config.toml
n_layer = 13
d_model = 192
n_head = 6
n_kv_head = 1
head_dim = 32
d_mlp = 768
vocab_size = 8192
activation = "gelu"
norm = "layernorm"
norm_place = "pre"
norm_eps = 1e-05
positions = "rope"
rope_base = 49500.0
rope_fraction = 1.0
qk_norm = false
attn_scale = 0.177
bias = "none"
tie_embeddings = true
parallel_block = true
init = "normal"
init_std_qkv = 0.037
init_std_o = 0.00725
init_std_up = 0.037
init_std_down = 0.00363
optimizer = "muon"
lr = 0.00246
beta1 = 0.9
weight_decay = 0.024
lr_head = 0.00471
grad_clip = 2.0
warmup_steps = 200
schedule = "wsd"
decay_fraction = 1.0
decay_shape = "cos"
final_lr_fraction = 0.0
batch_tokens = 16384
seq_len = 1024
doc_mask = true
train_tokens = 134000000
steps = 8179
dataset = "wikipedia_en"
MLP neurons of a small language model. Each row is named by its layer, matrix (up: input weights; down: output weights) and neuron, and shows model dimensions 32-127. Each number is 500 + 25 x the weight over its row's rms, rounded and kept within 0 to 999. Numbers have three digits each.
A block is one neuron, or neurons of one layer that tend to fire together. After each block is what it responds to, as a language model described it from the Wikipedia text at the highest values.

L9.up51:485495502511527524564498476518494486489505513491539517457479517503528486487507450510482496438457501535480476495519470476550517502559478487525486454489495559516507521499491495485502523528548485458474490472523487477504491509503516486478534525492502496516489497477484509535512487491505455508
L9.down51:514494503485495472458492545506533527501513543529520501504547482501519499515486493526468512515477495500501465501511466562438456521471494523498487481520507518531517505476538524486501536488503512399512481479510555506538516465517484476502470518505473485521464505496459477466528492485500476476
Responds to: The last digit or closing word piece of a number, usually a year, in tables, lists and parentheses, like 196-1, 200-8, 6–1-1.

L4.up30:534568466487496507487517539487528460506526510489468507502514484479492517489532498495472490471478531487543497504518496544491477478493517529512520484501545521496467489492470488498483485507554500492486494453497499555505477479493500540482481527514494510510541461490470492512457505521519454515
L4.down30:468445510526489513499475477549472538475502496521489469463474509537538495496499535487547502560513460496509527459527524490508572532486463486499505540496498490497532531507557482509503485474485479469469518507492525495492527518517476487504512482506499509499498495472537498519480508483526503499
L4.up152:515529495512503527488495504558502475494497473517458471518519487503538472545507506467453525494494507517546505492508469483506502488480554542464502507467548571493491426521502497484466561506528516464533467472499507553484444495483517498504477498490462480512494515484510514544503503481475501458
L4.down152:474521538515471480523513516499512477478512482522537505525478481512541489519501505512500517501530537482517472490487497508537520471505463493487516519487477514508499482522532536469486495467508473461485440544511511550519501493483484484496535515481526467480492498488483429525460518538523529534
L4.up194:521544482511501519471484487490463488519552511480512490506514521500550499490502539496520524487486538508497507514538474537482515477427496499488481500492559501529464497498501539488475517489551507465513503501512502496457508522514529499486513498471498499490501527501510485519491467534514547478
L4.down194:489469479503531535490523506516520536510513483515504516523470474506490486489486510527487445488527485497490521553509490480532494494489534505500513506500462521515503521430465518481556499508485453470531473469527531471518459517496505482507452508502469487456531506469502510491479508521520515514
L4.up196:541484490449521554497513485524456517482503470498494505531468461497488527490488535482530475490494510487482494471527528515512467511435471528524548490496504547553497489454489508482486526523535512486521505514544481491515529496485490523505489468522525502482500527528516487511476496527524479505
L4.down196:492557473505485458515497495461510464510506456519499488524491466525436522526488497483524485536482546475456525503549475524502493536467511479488503472489477526508510492492484459502532493486485512519498514493506470500540503512538509487512473502496523488498480489500491563486503460482461506461
Responds to: Tokens right before a main verb, such as modals, infinitive to, not, also after can/does, and contractions, e.g. "can also", "does not", "planned to".

L9.up569:499538512541507496532514510466553483515537521483507505473493515497446520490518499458508464495458457504481458490521490500524511492445486511494520466499499502501546512517460490546485505505547509506543484526471529471507476513521455550474501498492502520466513454526520486519483537466460541546
L9.down569:459493538531437439521474481489512501457521500468470559483504459480494476484503502526497457488485511519472509469471543529511528498508490487479495498527485498467489473564442501513490529541495496484517524520502501499493478474485487437508543525463513483509516511507516493526493515504475523487
Responds to: Single digits in the middle of years and year ranges, as in 1|9|73, 2017–1|8 and 20|0|8, and sequential numbers in table headers.

L9.up181:466470535485485468542508487487504525491510511485471484533453516468552452531457516475539501526512513500468434483492536532477503489514524456497527525483481468505530468490539508532510502464489484447508461460520514489484531443509504521521507508505522492488521537533498453490533495524464477510
L9.down181:466516515516481498485494516506509485517438513530515457455522459489493504500506497515459489500485521546488491470530526519530493541520482527477473462479506524511502537523458482494466512489542465484463531500517511546497505551518498469519520519468457541523506501497514505490494523475494518482
Responds to: The space token after a pipe in Wikipedia tables, mostly before numbers in stats rows such as | 0 | 0 | or | 59.875, and in semicolon-separated number lists.

L7.up58:483505495507519505532474498534502485480517525492500521494513469497525508528534522493499476497520521509524495510497504497475457472506486494527485480507537479500534518475527484534524465477512482495517461512489493506495546507505520514472476483552505462475480479507469458519500492507471490491
L7.down58:547505496487494498487507504461500496498476493447532506514510539498462446497525489501497513518504487498481517489483507540504494515448529503450540480584481470541493503515530465519513523498489497531506518549529485514522513519470473484511510482477500485509480537484489514497471522540521499526
L7.up101:469486481517471495487499495447501490439532499519486481463512498480474488488515499512515537525481517524501533526491476533483501537527503528501474520504518513473531514506513523525522480507487499479498456504486489471510458493486523494500511538481507539532493488544513490512544459509453427492
L7.down101:507443501494509488474467460483540525511523502533522511557487497506494512487489527465534506496488458505520523470492497477488456540530491526506494464510524486516460497482513490484462504450522479510547505451515472461539511498498477505473534502508482463534505476473514469488507479518522482510
L7.up288:498502529475487553488522455515488459472503505473505486479513489529517473486499511462531470489540519496512485498508512480503472511508502538474533453530546496461509514494479469543499508510543521451513519514479492463496539511476519526463509509484492505456495520538466507514496513531519493519
L7.down288:501513540541486512468468568504487539496542491485478466507502467467474516523481505557529482522484496523518494504486485547540457481502540500510480483554513475546482498507513528460510518502493505484474506523526468560510484443552519460497482464495527465512472535517510477450490446514514447509
L7.up399:530502478450473469491480504514478499494533475533516506493504504455477499513494495462493511490495511489516509517537493564538492518430495532506516494572535495513541484468535483478498497509505518464561469476515496505498497491522482460535444536498541448504508475506478512513511519520481493481
L7.down399:472502522517505553515499507481512495510468539509465482509519494510480494473475502499510477502534473511493511506550548521507501492498492511471483480465534478503459495509487525450549512503525501498466498523479422496474505488528467489487516457514525505507479466475481522531478528476537486462
Responds to: Second word-piece of a proper name or rare word split into fragments, such as McC-art-y, B-lo-unt, Kh-ura-san and Col-chester, often in lists and tables.

L4.up111:555509491470481546499507525507536519478472512507433532494494480511477503496428549497493509469519517496484494501507473504489503509535504521519500478527502571510476458506479527477479501518513555534507477445479488480512486462443514501430476515505515453478508532489530478487495490509517502499
L4.down111:520456477485503490543532532487504509525518526507503489524503453494499518489513458432495523486519445503523536504488480490508557485473480501480497480509493493497488480528553496509527486516495459500480498545469532512536489531495453483507478532523496501486490456473523523499507496539417495509
L4.up225:467502503464510504517506532505533514541462532515492473509519485443490473502444505488524519470519502489470519526526493470516506497492514510507498463469538513524466483514512437513507511493513472503501506504460529530496518522478503453443514494508479525501535537461527514481504554493504518504
L4.down225:491448453474500497513464463493526533473522519479541510519499528504506517531508548513463525519512510497503498475518517485555493469481476496545485511544489490519503485503516513505534526501504518525527478489536515480509473504531504532524493484511544479501522477539473509507492501462480462447
L4.up241:470485509469509545519476504492526542533462531504463503490484461529447502498512469464569505513513497523490490492480447539511519488495497500491489516483511539532543491550503476524523519499522498499467497496488507458485560489515507493444477522502529501508480463498488501481463476507525498470
L4.down241:519538512459504501525531529467531508502464496538530473553499542492526457552526475531525484472472482503534502514476528478500529485509525484463489478496474484534530527465525478455464499502465534511530465511533506552503470492494500555549536528461528524479489464501526475524520486517492485489
L4.up257:510473524499530467532478512493486473477517526519468483508537434488536507517493472480507529466500502486484471466470435496492499517514514533498481433487545512484466513486532498521495520502470514494488480500486488465450546491502517519478446536476479475485482477471528514486500494516524489461
L4.down257:480525463514490492480517467492497533486469518517478482531528503478485513488478480477546481439482493465450467507474490481474496542479531530513499497497496524521460531510482485499493526519462488491549480506517508454543501447511486513485501529526522521500516490453537500559464474524473509489
Responds to: The last digit of a four-digit year in full dates, such as born 27 August 1970 or died 7 April 2025, plus score-record final digits like 9–24–2.

L4.up135:492477493471522489549514515464497478498519450519562502513485485516546459464483517516553469523492494529510488496453485513463489502492513498510498497504486498533483454529528509485526510512544510510493511495531511550509514445483502467514529487516534434502524509488497546492480514510492485475
L4.down135:513539555473441486471478477521505521484475512516451491507444490532489481491492518476509510492537515518456492502512502516511486504482450484514471471527530519485504501480474525460472501514465549468527511516494507478497491548490497522458441478489441555544514503472462487509523456460505489545
L4.up359:510463528512462457472481504540496483493497544463532470513503496540531483507477506508494531533422530471499490543490477500505492508466487594484475494540491529522553512469517468508502506521499506455503494485496492498503521488521530499513499492531515480513515500476509493474491504528496475499
L4.down359:507510426481517462494458488526518529542470480497542484514522533518495553499499510542502488532497481517502476494522448537496529508475489495521526506476519519496476507490464500497509524525524505503485500532474476514535534444483479482491513505544503469509489495486469492495501510444533449494
L4.up552:499511480479553472486493528518479467568474486511526473524492525474499494517506527463502473504502505478473544510508490434480495462514481502522503481489514470513486483531495459498547476482521457489506493470554541480521533513491516574500511480496516512537551507498482509487519481527503521507
L4.down552:491506494455486469554508518489500532529549541554516512536459502497465481543486491539509508484506476471464499471484507504498478517440519466524520461497488484513496487537486490483482522546525474503526475520471481530525497510478505506511475493521529494510532499501477485504490499485518450483
L4.up742:505465489484473477511490495500500529495546507499513525523459436494538483530531512519510502461491492467530453522471478514456476559517477492514502494468479516496520495470533470486530493549480538441522523495485483472523525484496527480512514515471518510544529484488506472466470507478489517497
L4.down742:487481563485485539480494490521551499453466484515458509483473506522528490478517479497497474496536496444512504492494519549543502499489484543526481510499539547497468498526489517491505539526500504516443463514505459488533513498501496503465491478492506479515504537515544485494501499494513475498
Responds to: Spaces and pipes between numeric cells in sports or election tables, mostly mid-row, e.g. "| 4 | 4 |". A few hits on list semicolons and relational words like between and both.

L4.up71:515492459498474458476520538483488529481492493492479495482499504506463531532497505498532493513542558532511474442514457521508517524454482514506499523496470494502441479488488525523497522522529540511531524527531500485504478504500525510483494529506513514506503514515499507499525497514433530466
L4.down71:541525496525517534487498507489515506520481470502529483487542491487462497520483514530458485503508472522532490509513461549482463520449494497477521507473465513533465498489527509480485512497510562486501516501476534514549539457507498488542456508517430515502487525505485529493495522486514490464
L4.up256:567483464522469501486495487542491484526479515466505483527502475552461507504514532502526480489482516500474501466514495484495547518459498518502494505509518470499478518518492515505469503511539541515466513516506516515459500520500534502498510449447468515485465480506527437538521528494496466507
L4.down256:502548511534518472489500500504489515461514467498532472546510498536509494458480487496469518553508480513507530511530495526439479492522512490492507508481495507521514475471513508542493499517510508489488508521470539501491504494476504519499493501501467508553519513504481527456454492453557505452
L4.up263:485504544498536516478497507483520502505481495443507485462472487469482530533570484546515542467507510505544482506534506497518497482497518500462503507491522489522442490455504501507510519510500484511464488495507511494521486505522502539500476508513481494516478503497499511470530481533491543547
L4.down263:514529507447503506499512489527486547482513483494510475504524445520496467479500473474486554523502518497501515488508500528499504461498479506472515524527521513518512469526527503502551466480533486529489473507531491537528486479486520499511476498486441527516499524581467468491500524469487507511
L4.up289:528459494484505460523519497461467553488497488492530489510498528440513478482500474486504493487507494492490530518533477510491517527524550479487500493474490514549519462489498508514490534516533504471504528537506535515502530516519479472491473524501498466538509484490447472496505481516495544501
L4.down289:508505511495507484458511505511563445503499515528502440477504514508517514495458501490476506503509489536483484520504474519518508508469498526469543529520464464467485555516520501506539504479495492503443472504525492470552462467512520511494507502460494511492510527508494476535474480482525492508
Responds to: The closing ==, ===, or ==== marks that end a section heading in Wikipedia articles, e.g. ==History==, ==Early life==, === District 19 ===.

L7.up175:524488478536475486539519474522477522506480550505511520495485532512503499485523534518498472500482449496514504486483477484531471515501467493520507526483518487508495545501505489458517550550531438469469526501487484504504466551439454482488482471488490514491491478534484477500498562478491551482
L7.down175:506510481493472487514539464521469512502492515541490507546508505487472521514450523529532458445460487508528484506479474553533488484525487496544471506470460462485508527530500467473483502532479471485440491496473504541467485553501448502485493505509505502518471444516506503478515519456485540454
L7.up207:533490509498506477515519516498501528489512525472472525486507538491482508468483501481534517504514460484501542454493511478470493498467478475477498458507566504481541515535469479484460489501499527488514504479507492502440489514554488492479485519510514531557466485524521473527541503465513494541
L7.down207:503538482483496499492483516494493508438480517547504509454519511511515495505512488505490452505516502533491464533469485517523498447522541500540488498507443514460488506481507499496558560553488497511514496494490572487576515473448498491487476509490519508472493543507486492484490519485491512471
L7.up528:489469481483494469517503516526489557481506544512476505514505506543469497507499456501520486500497529494497520521464487513541484465498424498529487504463535524490497507491475428506491487476536507458499515509501449457491505498528480475522495469508517503512490502468507520477507514517506494511
L7.down528:520523522480491536467472491470478516493468496498492475483536478478490527513527534481513517515525481531470500505524534472490462512492532485508531501437459505498522569472500468559510489481532472536527453502472549521539544500472496546510512491494500464479510532490503511543493499466492497524
L7.up556:532500475520464513468543466517452465509467547531519489475482504498480463470520515488509520472494502477504483479482465506528483518457452472467492527501523515520505509542495503521519483488505500510536517493486464510493462516500483494539515505522519452517494543489493515545502580473450550523
L7.down556:536517504483523528501509469542464533503471515520444471499515550505510494512488464505537516482564525524477518502513508483477468514539485531525501503464455491468503551477532478503505564534490498492551480484498460514486461496468489470518500472504480491478539484507522502481503495505467462540
Responds to: Commas after a city before its state or country (Clarksville, Tennessee), plus spaces and leading digits that start numbers, years and codes (1810, 1597).

L7.up305:505531453543524541522485509503509484512524479482482513494465470477496504527485499455519495556508515520519464518499512498481511481496516517514476488521481521524506511479483495422519544505477503503487521486477481517451477513510502532487476548464515492506495437503503488499486489522495494538
L7.down305:481490482559496473501496500552523516515531504515517491472476529505552549501497483466480481480506484536491488464508495533483552494509511532490532471462503505492491495485508491528528503528542490517496486515495494490488530494481522433527459463498526507477523488495483507476532484489496490493
L7.up360:537458496522498517500500524503509488445484502500500478465500469491500478482466458508471488494517456484452484501533527462503522496484481518518526521512492512498487451501467509468531479547492481488530479450469548504505543498491504505545477515507512486493495463551473495507492476512521461500
L7.down360:461488545508490457504474533520515455527495506438522458522486490493506519461559514500525504463535531504492468559454511507469495509511516522477505487503460463523469514484556515534499537488495500487506492505537518528497512473527460532461490491514539501498512490494495512491523489477458483498
L7.up636:487491488525488479498505468507509503511521493495494466474505520474476500523526532488479504508492488491482508482521513536523508509557499527541526465466470534496457507458520476499480521572534516535501536490506500475518519534539527495524541497508497487518466445521439505486543494484495471510
L7.down636:493446540521505487461546511488514510542503552497498516520514523485508468474488462467473477465486506485461486459467500492518496557503525488508506501538507546464523482528503479476529512497495501482534487490493513501494495554540535497515504524514493497467495515483544514523451527512442523459
L7.up678:538435451482503506477521516496504488493515486520495472476490503495497512515484452488456469458472494486514522512495487501511529448487481515494489482492450518548496506518485484487511461487471443508490497456457466490511501524518516500528470495509516500459490458532506477542451513523507496534
L7.down678:506508501557500458450497496503505523458472479524492484509515500493517485463518478486538506479485545527503487503514521477519521523486505485496508506475490447534486496497568506508520518535492512429507498534497546477487502510512484485489486514484510529526526510451515471445536485534514483481
Responds to: The last digit of a four-digit year or day number in dates, such as 201'2', 196'3', 176'5', with a few stray word-ending pieces like -al.

L9.up365:453475497495469478493510501524507485499536507531487521463450542490502518513469527507509547504487449538464526497510481490520504518455491511526478539474478516497494477512525497488494566490495495535482487508513461504540464540502496492452448474568539548486524450488473456468477474531504490485
L9.down365:482519508475524506490524492516500497438490490510509491530520523497534501466526513458508480512537477455492520541496514462462483448530541534514523477529540509446467520494503480513499526519498475521507531518507500536496488469470519497524507523461439474545506540518554475509463491445481451464
Responds to: Modal verbs and infinitive "to" that precede a bare verb (can be, may serve, to change), plus word-initial "can" pieces (canon, candidacy).

L4.up269:482467480448495482508531514455483477543527535470492470502506518476510460471519495500556508489518481535486500466463548507497567462487457477551464499486518516506557511520514502505541511493490468483507527460460492515499505478469503465541501528478521529516513505527520517469522510500447523512
L4.down269:499495505469481492486516469530484487481481506527494499475480487517497495502489496463493495474478485499493483494470509486537517512519514524506501502478526505479522518503507571552505490500478454442469503464526538509486521461528520545536526567543514536494508482491525507517508491491523542431
L4.up585:526518465440507507498508488523449489495492501501482478502483482505532510507521495487533526470491508487501530501477502525520478489449458520518505476497459481474476483506532489508539477536519482507526520512486534490520448490503520509487507504461490501498511538547521512522460468521536566471
L4.down585:473426513510530510534551481507493532466467492508492493473470514504475509527474503498487516478469520490514486531507502468515533470467533515511507517513489515482506522475544487490497502423509533477465476507484561482514512502513519537501460516489483497480558457496525541490507491490437519547
L4.up590:502510492509512506542529465449474479514524477526488468475487507520537518516522505483509487466510513502482507509454473522513520485508464479499499499507506521489470518527515505495526502485492491517493519486462517487487428557492506523519488484482542498509496487552484497516509482524496524492
L4.down590:505421483512487505490511504509440530474508512485463473514493553497488545480487455486529480486488504486495491447443493481551495472479467527552494540482494518464472520508504541538472480475473492446477509513490473530481496514536525496526522539485532472532505461535473499459501569501491511490
L4.up715:504459506513507458542481505476488524480515510491509500505479531519502518490525448459510501474497524512519533504531473502464519505499466510474522489536531512495479503554500467504442566482489499481493477496477472501485490488505515504508460532467510466504531478514485524520491517531443487498
L4.down715:475492483545495519504576454487481511466520575515485487544536495499508516486455473468476504514490507534519483503498521489480510553472491549465486534478473479493465527500527492492469536482489488546488483516510511510498518527512498497519514512492486535473488515524529476487513502491497508456
Responds to: Comma right after a city name, before its state or country, as in Bergen, Norway and Nashville, TN; weaker on scattered digits and word pieces.

L4.up125:478528475486562479501490436512481498477446465490454544514491534536506511503515482480526531507508498465474477491517501458496445497509517501493494462456503488482519515480510477510462521542490524544489497486487544515544504502514531548450467536520486512503473511526479506442501519502460476505
L4.down125:485526509503483496505497552520513483538549485502489486508512531494509463485507446533460462532496500456484505514505497516527521479505492455520520531535477445537463449458471491508459525453524515502457560516495546508482519483456494509447467466492499516537467559471523504512488496515494551455
L4.up183:508496484458494459477489475505494489510524499522530508489491551530528508456548509501492502484510510498475526516491531449521450494495488536515528406488491449503491520487496480477497513493495531522546471512478540534508488528504521530508460519465512512479512512495510493498487509458487473460
L4.down183:456488537516502520506550483521501483481504513477493492500464482519506549564507527521541486519484459467507500478481517546516495499469507517487555473579492521485507535536524519498481484477518463479517461456519419458498507509469508490485480453517496488542491485528485532533463507505530483504
L4.up233:526460510518542494516548468485506519546462510500502504480506526478498442506493540486549494516473517527482482496487516516521480503491510536477525507464532499538529480510468471486473522458498501520489485501501479492526476508501494492459490489453513528469462541506528500478503522451485476486
L4.down233:497518492524422531469507506510501531516482497473516482511521514479532503531584480482477526504480525493549547510490506521503499527494478462512502488508516498503491512496459508559525499504498498531495477472515532441528564504508503492502512534483489490475512515517518509463502453506499541481
L4.up637:539483479489522466480502492477502483491516503499511493518505516514532498481500513498526482478540533495483507504515514525448474518539452482487527517520493482501522556443483500487487512414531522489512511500504510481545487515505492479490410456498498510466484488492480498497469544545492450501
L4.down637:449471503514539521512495527466501465504486503482513496465502473491491540477504499503502493535478467521478463499477476540548516491544510507546526517498481495529479484509492463545500500541482465491505500490516483463520504464514456518520487507441483523503490509503530551492488470505462542470
Responds to: Fragments that come right after a word's first letter or two, mostly capitals in names (H-op-kins, H-ä-rteis, G-ela-is); weaker on "of" in "% of".

L7.up182:464506502488493521530472494462538525549488489462524485481473469500542509493501495489492503534486530492533521478489501470517522483494496560461485477507509475516459461482501492522515491513547511492480516459538454493502491474509534466476510523518530521503459513455496498519534489489470530518
L7.down182:499500467520450500472521492466478506516496494500500510554506483468483463517488471509534527520522547500481536520486470504544482470506491526527458494498484493520522469502556513490525496498454507483526496496449485505526531511526462489491509504505503545479464479493500525488524535512502520525
L7.up260:478464528481497491539490495500514515455505523526537481458484468500510464521505468513516512478499506486495461515491481451492501524522515547478485504457501535517500489481448464485504519508570506433520533482484524494472525482519489468498482546522511505463523505500491442510536509566535456507
L7.down260:498518513522513435494508525507515510494471509567549495539509527523490506490506508533481497441541474531479487493517482513509478530525503481502529491470465553488506555482524490495479472524471520482460472511486557524503523488493475489494455489498504481511516499527481472485519508485492493503
L7.up318:474464504486477493487482472470465565535486488499512545455482489482513504511512484496480519482525463447485505519510493496490483523511508539499500495538485501477486538487527482481481469467488491493483524498508507505510569462490520508525525489462518532515500540481481444495530507505488470495
L7.down318:501572493446499492514524521554479473449509512499487520515510486474529506502447504512524492500546541463526452495511531523486508494471471488523528509525492545537500476438479535511526515505494488453509489489484488445465475487486503465500529501511499484537474435530484539492537505500512510504
L7.up616:448474549539499533521542481503495487497531513510519503508511445501488485504477474488447457461474532482532508532464506495545461504486550513491504492516527527502530489537518508504505447509500507442490515474521495505508473482474523531530533483543422476483497513512513451528515496502496546512
L7.down616:518532484514474489525488461479502502455518528514518539481483506519506542478509505505497511484531476545493479471503479515513457530529496465495514523421472495510497519511476530449501526483547493496508513464506476496524532501453526497500456493476497462514514488491502561482510502528543484546
Responds to: Leading digits or spaces starting numbers in Wikipedia tables and sequences, such as row ranks (1 of 13), seasons (2011–12) and records (7–12).

L9.up623:535537505434513511511506482502493484494499523489490464566438474461509506492456490477474475466486499540554475524491529481489505496521469508488525483527491488494445505508488521488478491533549493516498500450513466494533528510520511537507499473502499476523511479532480476516503544499476547517
L9.down623:519512496517498498455501522486463532511478541475451467508513503493464493532483508490500464541473483488513498496506544528470520478485489435446524530451478550503507488438519504506481512496454475550532507492515494527477475474492484468513534525487499511484473501474538472502500472491498460486
Responds to: Closing = or == of a wiki article or section title, plus has/have/is right after a subject noun, e.g. "= Gaoua =", "Encapsulins have".

L7.up62:506533502491468533506511490510509519480493510530476469464473486568474503456490503513495487513515534493544482520471483488474475524474466501519506532477529515490476499511492500487476534492513491502488461556507550467489511511485494539528479492482530506537474482526500482571500526467481497491
L7.down62:502495505504514477500497522461502471548496490518512479483511514487517507496487477498450540485494495466493500482477486539521472516541502411506522521444500477520496482515539512507498447527475496498480479513479572501519509487527503480518500516507503477528505435494513551527539498487518486487
L7.up141:498505497462531503469528487462515492516497518493479496523508489506476497483501455517508480513488499455480522505536503505503503496486485521448485488530485460510484501505488505482507529506479497508539531533521462489509496485504478514541451524551518490508494506480429530513490460531517459492
L7.down141:489522516522508469470473489530474485510527507523493484481503501491465543514523501464524494480517495530554463469496459484520476473432522488520560510511481470487513515545508532470492490483472491515500457511476474568485498475463501502503508502483500532509517514484517506508494535531538487513
L7.up490:473492545449468470449507511483519455518492485487440497470501508566462492473476466513526478497491501529516504504481500482500488542465502451512482457488500470484518558490489500491512519527514519511527487521504500542490511515518500510483514489553513498490470489506485467504505532482531500498
L7.down490:486470497538470487515472467502492508499500510460500494513522511458548489515515502471455516506502521500493526534542511503485544495504500475470490506526470500511482488511504526555476444527522513502510532536508494500512513453476467472512519510474476478482527473494491484546451492492504496478
L7.up746:507478469524494519503537527475519494498508475527482502513507444533521511462522497482493480470475532496517495529511489539470465513521502474488497471500530492497504509512480488529497559491532516486469499523488475437481487497554473479454539529554522517482457484468489482513527486536465487485
L7.down746:508495504513516513485515494503511544507451510439479513492462551535525531494513505519498510494526491502487529503514498528499538482472469503531517461488503496506530468455475513518526484526537499461532497504520459441504527496464506489498528521512542504542480475498490479524440517481546523512
Responds to: Periods ending factual sentences in biographies and descriptions, plus early word-internal pieces inside quoted titles or words, such as T-a-xi and ed-uc-ation.

L7.up169:502509489476500533514515487501480483463493527489489524525514456514493536506502471490513474488535472501491478545552499546482478482488506495515494538503462507513460476511509518515517534526537497509502525495540527548509469483506468571498485481549525455442484516513500544509484495509546484499
L7.down169:491508531487505528491505497483508474511511458524488506538524501535488462505495453522502534502563487463482462533491514523473505534488561527497472480482511518513511472484497535573525511493469443469493468487527488477459463520487488531497537493499504489518503473486532532507527452501483494512
L7.up229:525527494472435516505499519504477504487524541510498524524492476508496537462514498444507474490514503506520527450506475515488477518463523519522493519507511512487516451491519535494494557501511517513534503489472483519507480522498556463536499499515463499475526522492488505545500475546522538475
L7.down229:525562502459540486496469539513526479522472504493451513523504491498487467511518485506522518476528492501509495503523498489468471468528494555538504482448512513508517513506530465517514463473498519531538492444495530499501515467459495494531445541445471531529471517519497500523522498543524547492
L7.up401:532514458509435475518492533502516472474475548506495479506463517489513508466489503487534478518548517484510484468456510509521502533526530544530489476489511482500521476473461539497490528498517473483551511486543518529451496522509527504510502475515527504469531496491482542469483459530539506504
L7.down401:507503468518515459477460526488462522460502494491479448517503502464511497496515508542481478505465494540485518512506490492519508483504513547500507496473545515452518534523447520574522534504515499510507496496451531517504477512513499490515540498512532480497504543480524484517492504519510469524
L7.up546:461480514477460544508526510519495477424523493513441501451482473503486495531466556511501537500487509515518530504533472499519485527462541460542488522506519554492492526525504568496507542452502515491467492538482507500466476492505532513514471484531511489493546484477460512518525468517479496464
L7.down546:489523509532481462509541482521502459473540476496476505528514517523546511487473543479462554494539516514521475535484468451483484482496500536516535539465481494484540526489557500473501497509503505527450497545496469516481451453445478456537489512529516464484508522481536455495489514461496496510
Responds to: Mainly infinitival "to" after verbs or adjectives such as tried, managed, able, chance, just before a verb; also decimal points inside stats-table numbers like 10.9.

L7.up106:460497503502496482527532507536519518510556468514533499505463517506501522471485526522509507514544497542487510500529539508509505495491501476482482533495530500552482463492494537461458483514491515501466485480486460491504463508448570493502473499512486462489475523415522474505509519499512485458
L7.down106:515478512445498499498493495485548447466484518529486467504507520503490484498529484474491527518476495531507480538521518530479531433523499510513517516434472499473501541485520505460440526494518525466457510506474480461502537518567516495527499507480492472517532560478519525536482476503543480510
L7.up286:502531517493477494466536532503508529463511456496505511469464484493502490522469482510560503508497515495538499488482447523443509482487508503507490529487482495537478496487523519475502506471540465483494456463476456517501511475560512480477475522512463499486503467506496479517506475502493510494
L7.down286:505518483517491495488509486491525479524465494517470545549445481480495535487507495509515483496531464482517550486495515498503493513516543506496535494466500497538470461444466528467460526466530499510520479490503533519459525498492482549502470522482475498502467461537532506516505495523488493521
L7.up574:508499460482473486534500560536473498489506483515494535486520509548475448499459508486535506492495542498524507493528511449475555519485526496509459518478455520527485518508488549457495507471522532538507490523493475496477488506500530478507504507541481508526490479536524496501471486494459480476
L7.down574:520522508509455452513539523470535503523479528492466508518544507497492469497513492505481513480515467532518497463481503501487514521480479503553501489427470509501486470490480526469491482530495522455496500496476512488522551453502522457534476455505491510488537502487516515502484551510534527544
L7.up711:537514476498484481495503520512510512499486513485447498516534512488478453510485508487506483491495531508505513513557479487486478501491495515487492501462471445520490486505522530520508485517510556484450570490457514488504536536524498519503471472465507482488504442510482503480518521505504493494
L7.down711:535486500511540486551514502459516506472490472491520494527503500488532477478534438514479487486512497543516491493503488489542482556493516494446521470511480498510484479467515500496530513523475548481445511508500528470482545516531448502525504471537479513488539454517478544453498468454558450522
Responds to: Closing = or == or === after a Wikipedia article title or section heading, e.g. "= Astron Energy Refinery =", "==Music video==", plus table separator rows like |---|---|.